python train.py --n_layer=11 --d_model=256 --n_head=2 --n_kv_head=2 --head_dim=128 --d_mlp=768 --vocab_size=8192 --activation="swiglu" --norm="rmsnorm" --norm_place="pre" --norm_eps=1e-06 --positions="rope" --rope_base=18200.0 --rope_fraction=1.0 --qk_norm=false --attn_scale=0.0884 --bias="none" --tie_embeddings=false --parallel_block=false --init="normal" --init_std_qkv=0.022 --init_std_o=0.0 --init_std_up=0.022 --init_std_down=0.0 --optimizer="muon_variant" --lr=0.00525 --lr_mult_qkv=0.5 --lr_mult_down=3.0 --beta1=0.95 --lr_head=0.00462 --grad_clip=0.5 --warmup_steps=200 --schedule="wsd" --decay_fraction=0.892 --decay_shape="linear" --final_lr_fraction=0.1 --batch_tokens=[16384, 32768, 49152] --seq_len=512 --doc_mask=true --train_tokens=214000000 --steps=7028 --dataset="wikipedia_en"
MLP neurons of a small language model. Each row is named by its layer, matrix (down: output weights) and neuron, and shows model dimensions 16-207. Each number is 128 + 24 x the weight over its row's rms, rounded and kept within 0 to 255. Numbers have three digits each. A neuron's up and down rows have the sign that makes its largest values positive.
After each neuron's rows, "fires before" lists the tokens most often just after its 100 highest values on Wikipedia text that the model never trained on. A number after a token or word is its count.

L3.down288:124138083150142126113135142113140070122135170109096105123148150084117129107152164096152159109129132126157175093113117113127136104080125114127143128132149133123129115078125145166101120134110122109233098099109104132175135111135154127144116121161144134092137118166135106143113124116091087076135172129112098107098094140165098127108143121125142138129175143128150124130122170130104156134124115095135118134122122134125130114162113117155164111116118131137115110112118116117091124104114148113095162124145133110121119111153065163160106118144111147154136117092130113174087137116082131073
fires before: " " 53, "\n" 38

L6.down335:140134132105165150102128097121131147136139135130117147083128130099148143123129129175114112070132161095131139104123124149119179150149126138142093120149159103136124126145159138096081135144156150139160125086152164120102131122131112114142113108131145100161131118129118185098133122153125181104136176128107104120147183136103135123104132181111088093121124105116104132124161108101108099118116101119167087103112157103108112106128179095084086144171103139136111155115087119126125124097151133078058092143137166094152118167097139097105100157132129135124132148142126116151129143110151158118
fires before: " " 50, " the" 13, " September" 6

L6.down85:132112116136130125128156108093141117100151126129119160099151130140142146131119111140147086146125118128205144100121133156076124151137148140134103168124130181131156085148141120163101094170100142133172134116119154120112116171137140105138106108096114090099086117136117104111136078140121145122151116134119136150163142168101153098124140113074149116089120131142163083093136086055165159132116178078128150120127121139156163152105138112133133132145129134156092200154138126124103141107143127120092093125144136146112129101115088118105075139136134089172109158132163086119128130123150154161
fires before: "\n" 20, "The" 14, "In" 11, "After" 4, "N" 4, "Early" 4

L3.down697:101130141139102124111074165102146124101139101143115130129131141132129120139150166132153123178088165148127126092105111129129092113151148141100137149149137126151137045141159126143110122174090074177104073101104123130103090181111106118129166121115123102090113130154100100140142152151116142170168142102142153093095152112153168138126141128122122105130105134117130128100148116152142118134153159122106136136126168154144136147080160095184149147135107103175118155144097137122157132147118124161146102167150159085112094108143127145115103137152147129144156146099142098117165124097066160132
fires before: "\n" 45, " is" 7

L3.down284:113099084156138096124132098125126128122132103136117146081128100077086131131109148140138144106106107124135151135135159125115115136079131098128107107150137136091105117102134133135094120145097127114097172129156148199157118132091135108156129103115097108103107164110137138091114145178084094100125144073127092109109135062183129091140097125117168074138084139121140123108126135143146097126122153107149144140140117110166126137143142114148133156092107101090146135093120177114126089151172116136095183153103118147130134123146151146110122133076136107093103139143133123119159134137107147100
fires before: "|" 93, "\n" 6

L5.down145:117137129178168144112132145157129099083078086133120160121143138096106137124083140101107151115149169118147149157109145150101085128100149090122145152120137116106158158149124141104115130122104147115102131110106102124146135144134135066124164111117147198081146172147103106156135059130097176136146141100144108107121155123110126117124099110127160107113083106121129164136102100174136115134144161104134123113136107159118143131133112143146119121153102133144164113102141159115078155160134169168122179184099092106131116162121121117115135110154123148147148105147142134130143101173130148148
fires before: "0" 26, "1" 19, "2" 15, " " 13, " the" 7

L4.down542:157140120156112084123151121097093100138123160118133083085132140171150141137133135147128131127106127109084150126093129117129163139115136084062121157187133110141150147087129141119179159092120129139117158098090097137118138135163137144093112128127092119166121100139142149123117118141079217143131170107129146084121165121114127126119144107145135145133164131106104139170104130128134118076113125144112137126117126135142145065135134114166162128117148072155145109107105167141130133091104149110106117150117110137108117152151143178119122130124093116139140139148128112136141157083082125146
fires before: "0" 27, " |" 26, "." 6

L5.down745:082099101138169154123092127146111168135117098123164106103155120138148104111130152167154130116121126186148088140115096109104088106137173106118152104161104154150137121146126159095139144151179140116127184138135146150129152122154134124101075096167180114143093119132156123130146108157139135093147098156136115118157152167122144116149139122134115105148138125109156160163173091154094138099100111113124109143138120112132133140126165111095130133106075135128119107109126143163168146090131160125151106140124110099141128108137165110065152147131165093128104157136101129152124131104159134137
fires before: " the" 39, " his" 7, " their" 7, " which" 4, " " 4

L4.down442:088146112088108128130119164152154136111152063106129215118138111178159153125134092172092124050137121123136102139113146116176129126116116126098111129150112159157127107083126093155124136097118103141131125094137153103190117138127159144144171107157143126126156143097144149124110099139133052116132157156147190119106128125126143140103116158140116134146151135150122137107063119169095124142112150150175161144150139111135101126098120141106133107122102162110102091151137141096124140101145158131117160171135119132117125126113133103115137101161099112125119120139126149134121122158154087152
fires before: " " 91

L5.down72:153087088126118092162162102090110071104152117155134139163134103148151140108116108125111136124112123157102109119112144159091104130177115162144081142104135138115128126162142088154126106141086153087142202137144153161134139093100092142131138144151152112135136109161124136167142144113126120118170142149118131188120126148122178112119150141130153140113107147147111107150154143124125104120088127164120173124138138138129141150114158128113112104144105130130129123169146129138099110125119110142118148131099108101120154111136137237108089151110136139148114148120169103154128157146166152132
fires before: "==" 27, "===" 15, "The" 10, "=" 6

L6.down359:145147177109131111110118156100169119111186157136102181122178123126139135101171114156158088128133105139109124148127134102140117127193130116127125168139154124091121085134104130148092146079078117134176130091098146140147105118106123070130140165122095111108133126111135162154120147102096106125135083140135105145135144123125150145158141109103112147123124168123134134113133138100144148107144113115086118101133119150095154114138121144114107114176152109105167078089124083119119165132134110132145105142137096102159166147102136197129126097115108138106152136121121088138152131104144136148
fires before: "." 19, " to" 18, "," 14, " the" 4

L5.down710:119140184149157075104095153130104164164124135151114179112092139126139129151135129150159127125152140154150127113111101116108141183135126167090105136117148082117112116123110128113152160106131100153136089125141109155133138096145158091143157097103148140125108101122126150134133165157104134140135116180094140125106130109134144127119112144124096137149190139146115133134186129101149156130177200109149113129105141144126130131141136098074162112169130150136163081151141132142117128120095134122167117091137153139093137149098155147141097151134090119128111125133097104133104139156165107145
fires before: " in" 25, " on" 15, " " 11, " to" 10, " at" 4, "." 4

L4.down441:139155083121145173151150120089126107125151131122159137147141112138157100125147149114131115110146106147181151150083113088092163131158123111125114103132179126136145087116131155127110140124139112148105152128125064139141164108124132153160148148163139143121171114146098129139110134174142160116139118119117095143150147099128140144115149119118131148132117161136141158144106124108123088105147173124139142125000120090091148167143142109172149147122147153111108114126118150133138125057116113118119142126160099108137121091138110104137117133139141111136148130120106141115127117131156123146
fires before: "\n" 27, " He" 16, " The" 13, " In" 4

L3.down304:132128128163138088110154111084131126059071130122123148112139110109153170138134156123106140137135127145101128128120097120160106125142089137086125144102150112129137177085115193131175175148169122147060138131105121152127127119149108079161158120123140119154148104100118144175143077161139144135150097101156114145107165149109124138119123127111116169096082127096131150117108104161128117112099123087121139115157147151107133145166119111088157108169161151140149144119148127154137172133108124112125159112092128146135129114140101124158084147142136108130113144101141116133104163153092128148
fires before: "2" 16, "1" 14, "0" 14, " be" 11, ":" 7, "ing" 5

L3.down273:130140132151123110151105105151138123131103122123137109146133185088194119129130157129169123150154148171125082150075115104108126157109104161134177144112135105143099119129128119128125091130186118114188139126145124139132120106153155148106153129142157099080099129147123148159106154151140171189142096153132110099131171114148123113140172126156135154142121141105155174129130123146115133134137125148128126133086136139112107114136079141128148137131156136130134164117151120143121152117099085161125158129162125138152105152136118170107138151130115129176136148121151115075079114088148126136
fires before: "\n" 45, ":" 5

L5.down503:093158145070163120153131124108126138125133154092191139109163075117135129188125152136119161134126179122136107093113103092155153125141142124128149107103111110102171129116162119114124127106156148152126184162109114155145180150133128094118116133116067134133148079167144168168119126128162086139126106133136102119105101152119109159161158139131127139146123116116125140154117102162128139120139125128186135152147109158084143134152071174158131135126146099164137146122106155095111138117147130108114117135144138137134160130149152110163120128136128126122085131055140103137112123133117147093
fires before: "9" 37, "0" 21, "8" 11, "1" 5

L4.down139:105109175154132128132147146137174120141115162083121114141132104126166183105137133161112141095171117083155150134143139129110137086151146125110124113139105130145151140165129128127157133128083127152117135092102075155083166097175089144166142124157111081114134136126112152089092159145126124153105106147114129163131131133107101171114156127130101132094107127159054146113142155166127103118124109146109114122120075123146130131169172133154134128157144135138145118190161129163132139147090110127152116129112125125163152149074117104122134120117109114135128119130116143112120104094127164114
fires before: "%" 35, " |" 15, " (" 10, "3" 6, "0" 5

L3.down535:127169100150133151113118121119121122059159110126154124139098125098141161122131130113125117165168103191147098123100125170086115127166120154115134136147101131158136148126131088150150108110168157117120141141106092126132129121155105140147086101156138123116114132153102140105137101150119115127200118121107142141122140185141117136119126125101087162140125134135113167097104167151110141099093135174149114130091162128152187135133160111158163115125107071138151125094145157140102126092158109146143147109207173165152137099131129126103122162113154110168143161120175152127173120128137110071
fires before: "\n" 54, " |" 9, ":" 4

L5.down725:114152113107136126139118120099131103132150129112131138087107109115121151105187134118168146161101146117143102124118117153114128106112145156130100122173073134159162129117165157117131060123118125163110147093140148137126133107166126112101199128096130119130122121152126085120133153165122147093142089152123164128150124131103129092065080135164114147123084131149130132137107160140151129115143063110170122123127135142155136127100162134123119086109130118123154142108120080142126151102105122096149105091135085147098122143111103160106109113152126126184133105144158145139123115133176155091
fires before: "0" 32, "6" 10, "3" 8, "4" 8, "5" 8, "7" 7

L3.down543:092100137179123121084101115104097130141112067128162137152161149156106086123137138136116150118114164109093124134144086128121133156116154078146146158121179144108106113112092166145173116103149128119138150156154131194142111149119142149187122107153138130154132133139180137115160130138139098125148126127144109160145095117124115090129130161146141105128150122132163107148133167159108161119142118083117117116161115097092141131163094139130117115113123161107152144086088113144116129137193134113091144138120118128124122133096154164096054163124124091177118140160120114130131205138109131106
fires before: "|" 39, "-" 20, "\n" 13, " " 10

L6.down544:108117162157149128126151087153104102098143100121134155113143139130132127107104114148159093153136106140160145134071122113123146155140127116145087124133112136110099125082150147147115131135127117090129143116109102147117102168098160128150142120126153145139134118147150125112105115142153138078131130117119134144153194125116161096121127111109169147129141127116135108125150097145129089119135142097161148127108140148107119144143129070174088129134110130124165117056135112104137122113161144144094139103105133124129131060092138235087073167141133123116114104093159093060138134106137145129
fires before: "\n" 32, "==" 17, "===" 8, "In" 8, "The" 6

L6.down627:122122119140153110168126132147126091122090105146130116087112118172091105172127157114111145128094122119137132122109070177116104133122139140185144137112091116089107151147113177134109187105162123143117157166127139114153074182116120129105118118078138085126146134170164152136159164081119118111104137104105092126155090144105171134092115097131128160168128114128130098139122135104184120108102143125141153089122138105098111140120088111154162139135130088141156137125127123095093102139101127132106158139133107125130123181144107106134128139166115106156112166106145145089157126132154171089
fires before: "0" 53, "9" 19, "1" 15, "2" 9

L3.down29:123134147135168109124118147112093125133099126104194175183144123119085111119112160069160130144140109111094118085091135121123152179150092089145118142108121151138145124150162148087108113119132116113126164144115114140135137101150137181137145135116137089141148144080125098145142145127103125168129129104121133144127119112129133129126118082075127134130130176151119167120131127121137152136102110129171144137108117140097132145145170122141138130113120115179092151132171171128125078110147104119117152132118152105128171106153145106121160117078107143104156144104165168098117118099071131155
fires before: "\n" 36, "---|---|---|---|" 16, "′" 10, " " 7

L5.down456:125143126084142139125131087154117134114145132102110130098166121153119169088115143148142116141131103110164143131107105136156154124173163145120108107126164151127080159123151133145101127122149121095118171092105132145118127139097109109155154104182112128138176126136132106143111120162140129101128150100076127151141137134109131108147134118146147171150140151108111131107170135127163097130106154168088124097106141125147177129124114140167072102129128156128132134076133148137111113108144124165102133102104161112141119054107121213132063100124102126138085118109150119115136124117165168127
fires before: "==" 23, "===" 16, "The" 8, "=" 8, "In" 7

L6.down105:120139142109129134135132125159120174121120094145124162139175115134112105102118136130143132116113122111175122114094111145147131140123148176147161127124141102129140127123143112144143116147135144087122210121119151124163073153161151101125118122147103150184118126117129124141131127168169133115163130129128151169150112116126111100130105127123178150126164135090128142115145126147115093140111147100127108169135107131114141133096118131115087114111118141113155149091088145129110140078138137098132123155112114111164189044152170224148089169155112109150123133140171091138162110139156151124
fires before: "==" 25, "The" 15, "===" 12, "In" 8, "\n" 5

L3.down599:116145159095119138141131099118136139157086108105107104131133132135158153182156100132081153124104100088146130155125119116131132139106153104131169105134138177151135119124158126140099148145119145085123095093135099167111069137153148110124139051138135133088148154131155157163132123120133132123165131169096113136130112122074145136126114143118144151138135136102111091112131137094084142135121190119140128139114125116121125127092073089119162089128122152132126107143138153106129139172131136163135132134146133099150171130130141181140170149170153165172145156143120124140188133153181122130
fires before: "|" 36, "===" 13, "==" 9, " " 7, "Ro" 5

L3.down758:153121127108154140125128117118129159112148175083151134146107133080119153132139158147143116109116113111107120123101132087145136105134135126128136109112156150100114074115116109105130121141168098130178139117081135135127134146118107118156155133163163106137187112146144142135127151144063189137101110091161127102081119111160153112102125104121140153137121138176119100118169156117157121130142141164054175156138144172150129130111135144125097119163115134145134136096135185136121085146108139153118096155128138157153138136143154169130153127111161140127096131127163122113136103100115161166
fires before: "ed" 19, "ion" 11, "ive" 8, "ing" 8, "or" 7

L5.down129:114147134116129123154122128140130120071184125123110120100076107092146147091143126143100121107144127127132154094113120127124134134133120134141203171125119140103152112139138149156128103095142126159105128154133105142114102108150167085138150146093141131103136116113147149123105122110124114120107104132118168118147101103141081144132126149161076100140168162147203158120121107136102151143179111131155129122106112166148146131127113107145097128137132138117124078121139125108155125084163121156113143102144122132146107173144135212136141096116107087168125090158101119144167089105158140123
fires before: "–" 24, "\n" 18, "," 12, " (" 8, " –" 6, "." 5

L6.down520:106097108095140132110141160109153143120147145145155153142169136184093151159125159117126154144146130164115165140096154156128130130099143112136142129119161129148118173181157116101086145150109118139154186178105143184110132137136080106137130111130161111142178127110139084102134137134129147128136165087096102158129117104112121114111165135140152128148097170114144102110171149110164094101127145153103162120131151122151101090109110141158122140132187122148150143091131125123099146104124155157124119172117075146152124124093050107132127144113121145126094126109140111124160145127114157091
fires before: "1" 21, "2" 19, "0" 13, "9" 10, "5" 6, "6" 6

L5.down623:121104134140167143113107142101151091136180127131158140131139148136123139120110152155124126121117143145136177125163121138111099118111137149096154115173092149147137123113121089131147113087117101125104119130142144146105076127128147141121182143136155101104134147118085144156140109136136140134107136119134138123131123083128161142161103155109122116114104131113108133136124145117143167133140140102121102118068134081130133132107167163150130110115150115101150166149095132137144122122133114184143150062098185129127138120106070069103169184125123116158097162122104113109143105085156153104
fires before: " " 48, "1" 15, "\n" 4, "3" 4

L5.down538:140115104102141132158098169146122089088106107119135106153111104099137130125152164141091131120142117096110113144104083168139122104103141110114129149104138118132118122147168091140143111139134117133103100095114144155144148129122125163101152157126115106106121117140095108173093135093080139168133105180079143163139142119124140156169113125100098099081089165143174100084091107135097142134115121130109126100088152149128140114114167131122098103121114080130132149108078175113086138115130125144092143141145120115106154156141110134147108134116160147112125142072097126125126121077135091171
fires before: "s" 31, "," 14, " (" 5, "\n" 5, " " 4

L4.down142:080121114127111118125167152137112116117148163124120131144140147123100159113118136118128079150088167142109143077153131095139144210122144167166103165133163106119124121111147146149150122236092138143142112146120179087086132133108117097170116145145171121100117122134122142182107100135120159117096144121123159128089144116127151102108111137136111086135124130101089126127119121128176154135135142098145154109068133111157107147146118122120092161139142111143156144098135141108122131085117161115126121124104095117120106111138130187099164138147123137108129144124075136143140076080087128141
fires before: " was" 29, " has" 6, " played" 5, " is" 5, " also" 5, " made" 4

L3.down642:175115097105107119107104080168105102096146140136136184133139149180134137132148164175134128128128140169183081146137142162125119097167162159133168129153116106133118134136128117147152177132156091139110103145101111149168120144066176126127134133117139161142121116116093133100143135130127080173129091140139075114121127132136110135167171108136112110124166150113140139147138149158082142133139120111129155097160126142131148109117132143105103174160136121170120103116184123090145153079124093152102107141159112113085148160137134061134118145112126125166125123113114140138157094123143078129
fires before: "-" 64, "\n" 9, "gate" 4

L6.down183:119097121114129152066127105110175129149117145108123165093127132100166137182161152109151099122122125135146158108128123125133138143128121127145146167102167108105112126102175128133109145098182146118094127112117080120148128116121089103146139141156138142123132162152154127130159176131056111093133085140142177083084125132109128108098099149111116161100078139128132122125135124170091149137113130140152158104127130111155181161178161134124164139146135159156126144084173063142113129146128145115122122106111153143143099158131132119103119096113157163163072099127137152125156103128142141103
fires before: "ed" 24, "s" 18, "ing" 13, "es" 7, "ac" 5, "ish" 4

L5.down246:104111161140134146135144149118110116138113121174149124104151121134156150101119133142093139130128122109118151092127134120126096148123089150122146129121098126146184153118130140151141115096109120095135109108125118093107139117183138132125142160082136097099154109156100125105172144129055137104114055148177119138156104123168163087123115125124108103137169132124133151160177150108119144102133107121138129117171112101143088097173099132127156162161142126135119167145141102136167155153133143106162113124137131140127101172164127124163114110072122142080149121143132116113145134136118147140
fires before: " " 36, "ia" 11, " |" 7, "ian" 4, "." 4, " of" 4

L4.down725:141129119120159124138154099133095136105119097123156145128171118151125139135092155115089092086110114145212177110134115126183122134148133121131121117145152141136111109122160130155105111143095139137100129143110172134136092130085114110166130095139117148135189117129136136115119138164122098100112138095079121138120157153109117113161113130156128117135166117084103107116108128135114117081106100086164144113145138131123155125140077128156129111138116137113119115114125130150112123114162129134129143133138127150138109085112096228130057138141116118130091150133151119110156161101096132120
fires before: "-" 36, "\n" 29, " /" 12, " |" 6

L4.down308:099110123109087116122145135142133127111117126063131141139132144142074174152075110125090151118141125127176127123124077131151090137149069101151136156152165141116148131148122136092142089172101119111147136124146165135130146136093112109097100169144124110117127118124093120120142076116163145157143090165183127151104159124053128109156142140095167115117099129137137135144113099141120138121131154181118134121142178150144138125126126123109096112155132158127131116105137152125135125144122108110091153142101163121131113144128120095138161171128114138134124126091097148073112145126163110149
fires before: "s" 55, " " 10

L4.down284:159111106124096159106168117131114078125122134130112106161173104153182137127146138144163143113130122160149134134080142137120159113097149108130133110126176136145106134108108110168094112098140109176108104076128092142160146143102133132087100116173141141121091137187134133138136144090057117121116134116125123103116094100148076134119117107158143157104093167115102115127116132141104111109145124108150088112047110128126169147142142118152110110120106135123105078091108186100126103120122110137119119132131146078143120103156132133150123131144083124128133130101125117125157159125165112117
fires before: "\n" 32, " The" 11, " He" 10, " " 10, " It" 4

L5.down288:122120123116128108103163170143125206115171104141153106112126168148142127121154159140112132143135125111139171117132091163102092138110099141134145105130136090131114125135106129133118114139123150083136160100151123095082153148115123120128114092129141110128172137152093156097122132175149120110100159157093128133139131125102131154099066113088139090133106148191152133118080158150110139118167147147135122136096170152122133093114138078098114138130132109132100119149166152144134114131086136101153114109128140127122138114140127133132062142119107126124126124144158129104106125142148163128
fires before: "\n" 38, "---|---|---|---|" 19, " GA" 6

L4.down583:115130148150130126089107080080136128104119118112101123101139161097109169122113142137148111164106150093137142116109111134117133094148104107129146150126121121167125130117123094089119126090134100102150083105146092080142143142165126122092095100123139128111135143223146107141084162119143133141156133175146078109140125111087117125129118140113102143135131104121118154133125119131123082148116110133149125115102130116126138152155121069118106131130072144122097126112133114137112123122116155125116180151138151137117149090082114179123161079118126149160137150117123142135104074113110137113
fires before: "\n" 100

L4.down616:108106141119153145150128116140110144131116074095106121129124134103159153098157103135098087108133115109084139114112135105109127142103108127123117117124138126166135135129135069136133114141134122137168181078140120122160124137138097133128095108116154186155162169127149144161099146113151091087147147110145128150142138140135114177096134110128143122117175130108114137147099168126118094126141151123162131160174130137118121125171081097111110146130167113125128084072126123127110150096112147129123119146089119096107159093166101109145137106146127164083132112143102106150143087163183109115
fires before: " " 93

L4.down466:130158103190144138079104131166161130099139123108094119108160126142120109112136094099105157087121101097145074128164126220118100139160175133130167134133155107131125121131156103141147143093134137138147186123152148146133103143166116176102133142097159124117120113159113132116106160099119121135133122140124151168131142096154109148148142115172123123110098131108072146127108182138120121134097154149157157144113134136135115140072137172099115131124146133156127152124139139139154130101121184163125150121146115084159075146138069162128128097167151112145087103138143112114132148147141144082
fires before: "0" 11, "5" 9, "7" 8, ")" 8, "3" 8, "9" 8

L5.down715:083136121136141143122140149122150114090124102145132103138110112114163067135170143134166139162104121136117122106112126151111106116170137089134169117139142125144099146083149089089143131085175160178131177132155182171112144096154135099110124113115147189125106116147187124103126084163107165089082104109103151137104152150137122126151135124160122129176153147095175143138168112112134117116133131148133082128117116129147179089108167127129149149150105117092111135103154136160143111094138082168152112165125109134174145140104139127100126146157151141108117156170093118144141129127167115107
fires before: " the" 40, " his" 8, " their" 7, " which" 5, " " 5

L3.down354:129116115141127120093142096124134135127148089104150123140170146126149135147111139116163152164066125162108108118099143109164113134120113128122111146143147089109106094106117110079155145155138085115142156147104141136125112128175134132120147167119161120118088083105126099100120139094132124187099116095132166123144109119138146172109161127185088150121139106125144107163118156120113117150108157146152138149184130105126129126144136134146132110128131106128115117150092111104168126174108117128149109142147098133134119158129105171131060137134119146143144161150147114110116164109145141136
fires before: " |" 27, "s" 23, " " 10, "\n" 7, ":" 6

L6.down633:141130127127107127113105080188161129146092137142150112151154162078062110119101093101151122142118096124166120117139091132077094156122174142105166160131115173155104136150110100167165122111116124118143155127131107157152127142133103117104135122142126145128140106116099141094133124110109136123091096129136100093093160135152119138113126198180134146158148118128130151100136144109108171122128158183110119113137089180186157101147120115133106095139151102110147117111144132135112136144105120092097079143115094106189140146158134162154097107125130094125129119128119144104121120151145103116
fires before: "0" 37, "9" 23, "6" 7, "1" 6, "2" 5

L4.down586:156126098122138144105135131120144089112135127156083126130122142102099159133107147095151156118109117150095100123099139141118099166145141119145121099130133118147145117121127112160153155118184139109140157130160130126121132130108106160152086121094144186127135147140137112166103153131137156151130137101107160121122124113114132125133097097143128183129140123145119143130116162177095134105116167139156140134089153106117097087108150161125124106124136213108149109159128145154136121151103136087121136106098116134145142134127131152113145146092171161170142143106154177125104160093150133131
fires before: " " 56, "\n" 30

L5.down425:116142110132145097115133147179132172126136095132130137126125140110113138166095101128134138150142119130146098109145122109164101149134168110100108123100100130122118149114131120098127130147150162091133139105091128138113078134152164152123143108100120133150131106135107158111163114101135156118166113158139099127113142161128095128114117109093195135155111091124065116090103164158045153152128176132130135114062113157135132132100131126088142107127099135129107151118183144149149116126132164128127135127180158159137132135137135089141153107079130118156080147120099122073122131133083150142
fires before: "\n" 34, "---|---|---|---|" 26, " " 11, " |" 4

L5.down500:101139074114085063133144122151177203093090140127180120112142161099151112152112096094152115124140161131123108125085108130118149129096103141113148194104149146124153149140137168153106122153165158112149143130129169157118109101122131125121168123082122090109121093128136145139117053109135127111139155104124108115123172093142153125152166169106135073171107124152104101121145130108129109102139133124124089144130126109134145124139136127072125125144143130117147143114144169136098163123146136119141130149125137132171141132125108174149133134108162115150123128068108127132146125123139116114
fires before: "3" 16, "2" 16, "0" 16, "4" 12, "1" 10

L5.down641:165143117180131129082123157119115163097131120119128121107154119158099139135093127095109116146105167108159152151108130147132155138150115144107128131129074117108155122145165119128168124106152154129153147120139146131139162134130127150148115136116156117150109084183122136131148120116101123172114140074108161106136158137135143169118126139152141140138142162091139128089126156153117129120081134142086180131112106152133097148128168132079116104131149115120153096101145134088122134128067089113136110071136073141129119171122136168132110141122099095153094140152134139110113108137113115127
fires before: "0" 42, "9" 13, "1" 6, "3" 5, "ko" 4

L5.down748:139121115134145107108129129116127116126116139124145125106135139072124134160124135158100122113164111077117122169117096104148095123107133077153131116097165116136140141161143113116172157095144107114187092081121093093138161084146103146118075104141135075115098142159116132121094144116126122131119111113101099148129129077124132122078146082135135146122150173135119089138155140099114122103119119126176154103143167123159164104168149139122120131145180160127136088104173131135117125129141134150171133144135118174120169135124165147139140098112141132113156153156103139127140152088115132108
fires before: "." 59, "%" 10, " |" 6, ")" 6, " m" 4

L3.down332:127137091140128095111130123091116158139152108186149120112129130085110120160151141169089088148132133171128126139122125147112086145153140148137099129172122165148134105138122105119161132121174124114145115068102101141138091112147147134164071117112128132149137140138120160123136130098136126145163090169123116106137136108111111094132119164074086140129119132181135168076119126137093139094106123115132119131116156123137138102066106095090136108150162097108135163162150153103147164135106078120128122123142127154144083125108129184123120112147161095152138116132096165100076106135136204129
fires before: "\n" 54, " as" 8, "-" 5, " to" 4

L3.down64:093206107149082093179145108139105091123135127143151121110133110145124094114143150132127144166121101173158121133119111125121134088130144101150117155123138140107158098106096120110132123131090104114134151164135148098115111164152124159118094093116104124083117149114112123155138132095095090125140123094169096122125112107150103137127129160112126145169144124098141164119136138127142095135116139120170131105057111111120123132127102140103150103136127084107160125098107135185125136104170140105123166129189116129147115073125129102114136152115172127128104136154100141165124128112082127077
fires before: "-" 42, "\n" 21

L3.down755:144144151178094068139158124136117134134158135149163146124123154112103113177129156173105090158122142139160108116150111129134103125118104081113129150103129109115110121126167129129098185145125120155117114126130130148152111112084180100108133112119140131108198079094127138095159185152131126136107110122133145130130069126128133088140155135126116150128157138116107157144122144148165167118102103144115091132139103060172123153168127106140128140115089113129156132164145117099144119161082115144113146126137121101092130136140188107102147096161112131113093120135085108117090119121102091151
fires before: "|" 53, "\n" 16, "-" 13

L5.down183:101124114144131125106145076167135148118111097148137116096143126171124150114131136141136155115127104132138146101126121110169166122156105129159137156097126061112132196136135138083087116133130101083110191121140157123102096122106087143101093136131107136136147122124116140147147151117154134130115126133107128131136118094138095103141155077136156101113112092103115125158144045089099121103110113163110143135071162166173163093143167142127099137163147136102153125160156160182118138123117117129120126135130132127187133114098145088150118117101115143128083138157122121132087113076144152065
fires before: "," 32, "\n" 19, " " 9, "g" 7, " (" 4

L4.down159:127154127096094132098114146159082149126117068148101127109139101146114132120113116104076145127177108127155084131137113161139137095106105096069115114120110127119127167076124145134138154127101165100147115063115085116116118154122105115110146123062136185160143138123122127156121087115139081149139159084117147149138142138106113139132128132122109108106128140134125170153102143131132103113123159130106150162131147175082089112144111111089122111130162149095100065086114149126164105120098144132129162142126127158108130149170125139112125173139120130140137131147122104126130138158118138149
fires before: " " 72, " the" 5, "ber" 5

L5.down190:132162128165148117091120104121098122105145121121141149091175103134160116099178130154157103153102146133088120121157113074111119113087067118148140137094149155123106112113125127143134088145119162129082124154174125159140108131120163107127103120155115102199141114127131120107147137137121188117095123091134132125160195114130119124135123165147106111161142129115175116131125156123149127140186134152084168123120136147133136120138110162110143111177126118131149119093116115142120134171131151085113182130127137137130116124128094102111068159148106116110124182162147097151113134153161100166
fires before: "1" 26, "2" 23, " of" 7, "," 5, " " 4

L4.down532:104127107107168122094163119157101131086121129126086162104165146111158150098126140120128114138113140144187138112124109123095144141142154121158115116106158115139099153118112121135106094140156142084151133106087127140120092163110121121134137084147107102138134134141104131125145110161163167101155152109057116184130153142118128117123110137110156152131165137123128124119131140107122138130155111093146165142074126132189142087108132137157108097135123110134163126083150136137118123082174152145109128123107163121127115053128106211157061118098139122139077131117160111130153148113141144125
fires before: "\n" 65, "The" 11, "-" 6

L6.down755:145153126156142142082126126156119083065120119103117098080142100172137096134167168120117125109153140162179162141118111164104157143140152151140105104109108155126115097133169141094105113154125147156095188113121116168130101123103134095160122111105121128113116140130118103136134107142143126081093138131113084171137161173119125115149111143122155125109135160182116107130136148112150116102127130087125123115133144110105127155131106075155115077100126125148137117131111119127133115140136115127135167130101121089109086112111132190128100162198121134138125139138140118125133157108109119151
fires before: "==" 23, "===" 14, "The" 7, "In" 7, "A" 4

L6.down681:136122138117132119101141162116100098099138122103098092167113069118142135107147141143118108120121161141183188135108150146160140099112125137094169130082169106137161108150139128113112156159126092101154138132182088184145133129132115165158113136165150131069138106114117126171131110141173066142188151130127124138079098116106179193088124159163146113113140117129102108101123140129125112141140172135187102135156078084150132132143109109127152104097133121102113130157126146120099123102118153155124138117122120133136123153115125120141103117125112150165165118143137128119144097131165135137
fires before: "=" 21, "==" 20, "===" 7, "-" 5, "Population" 4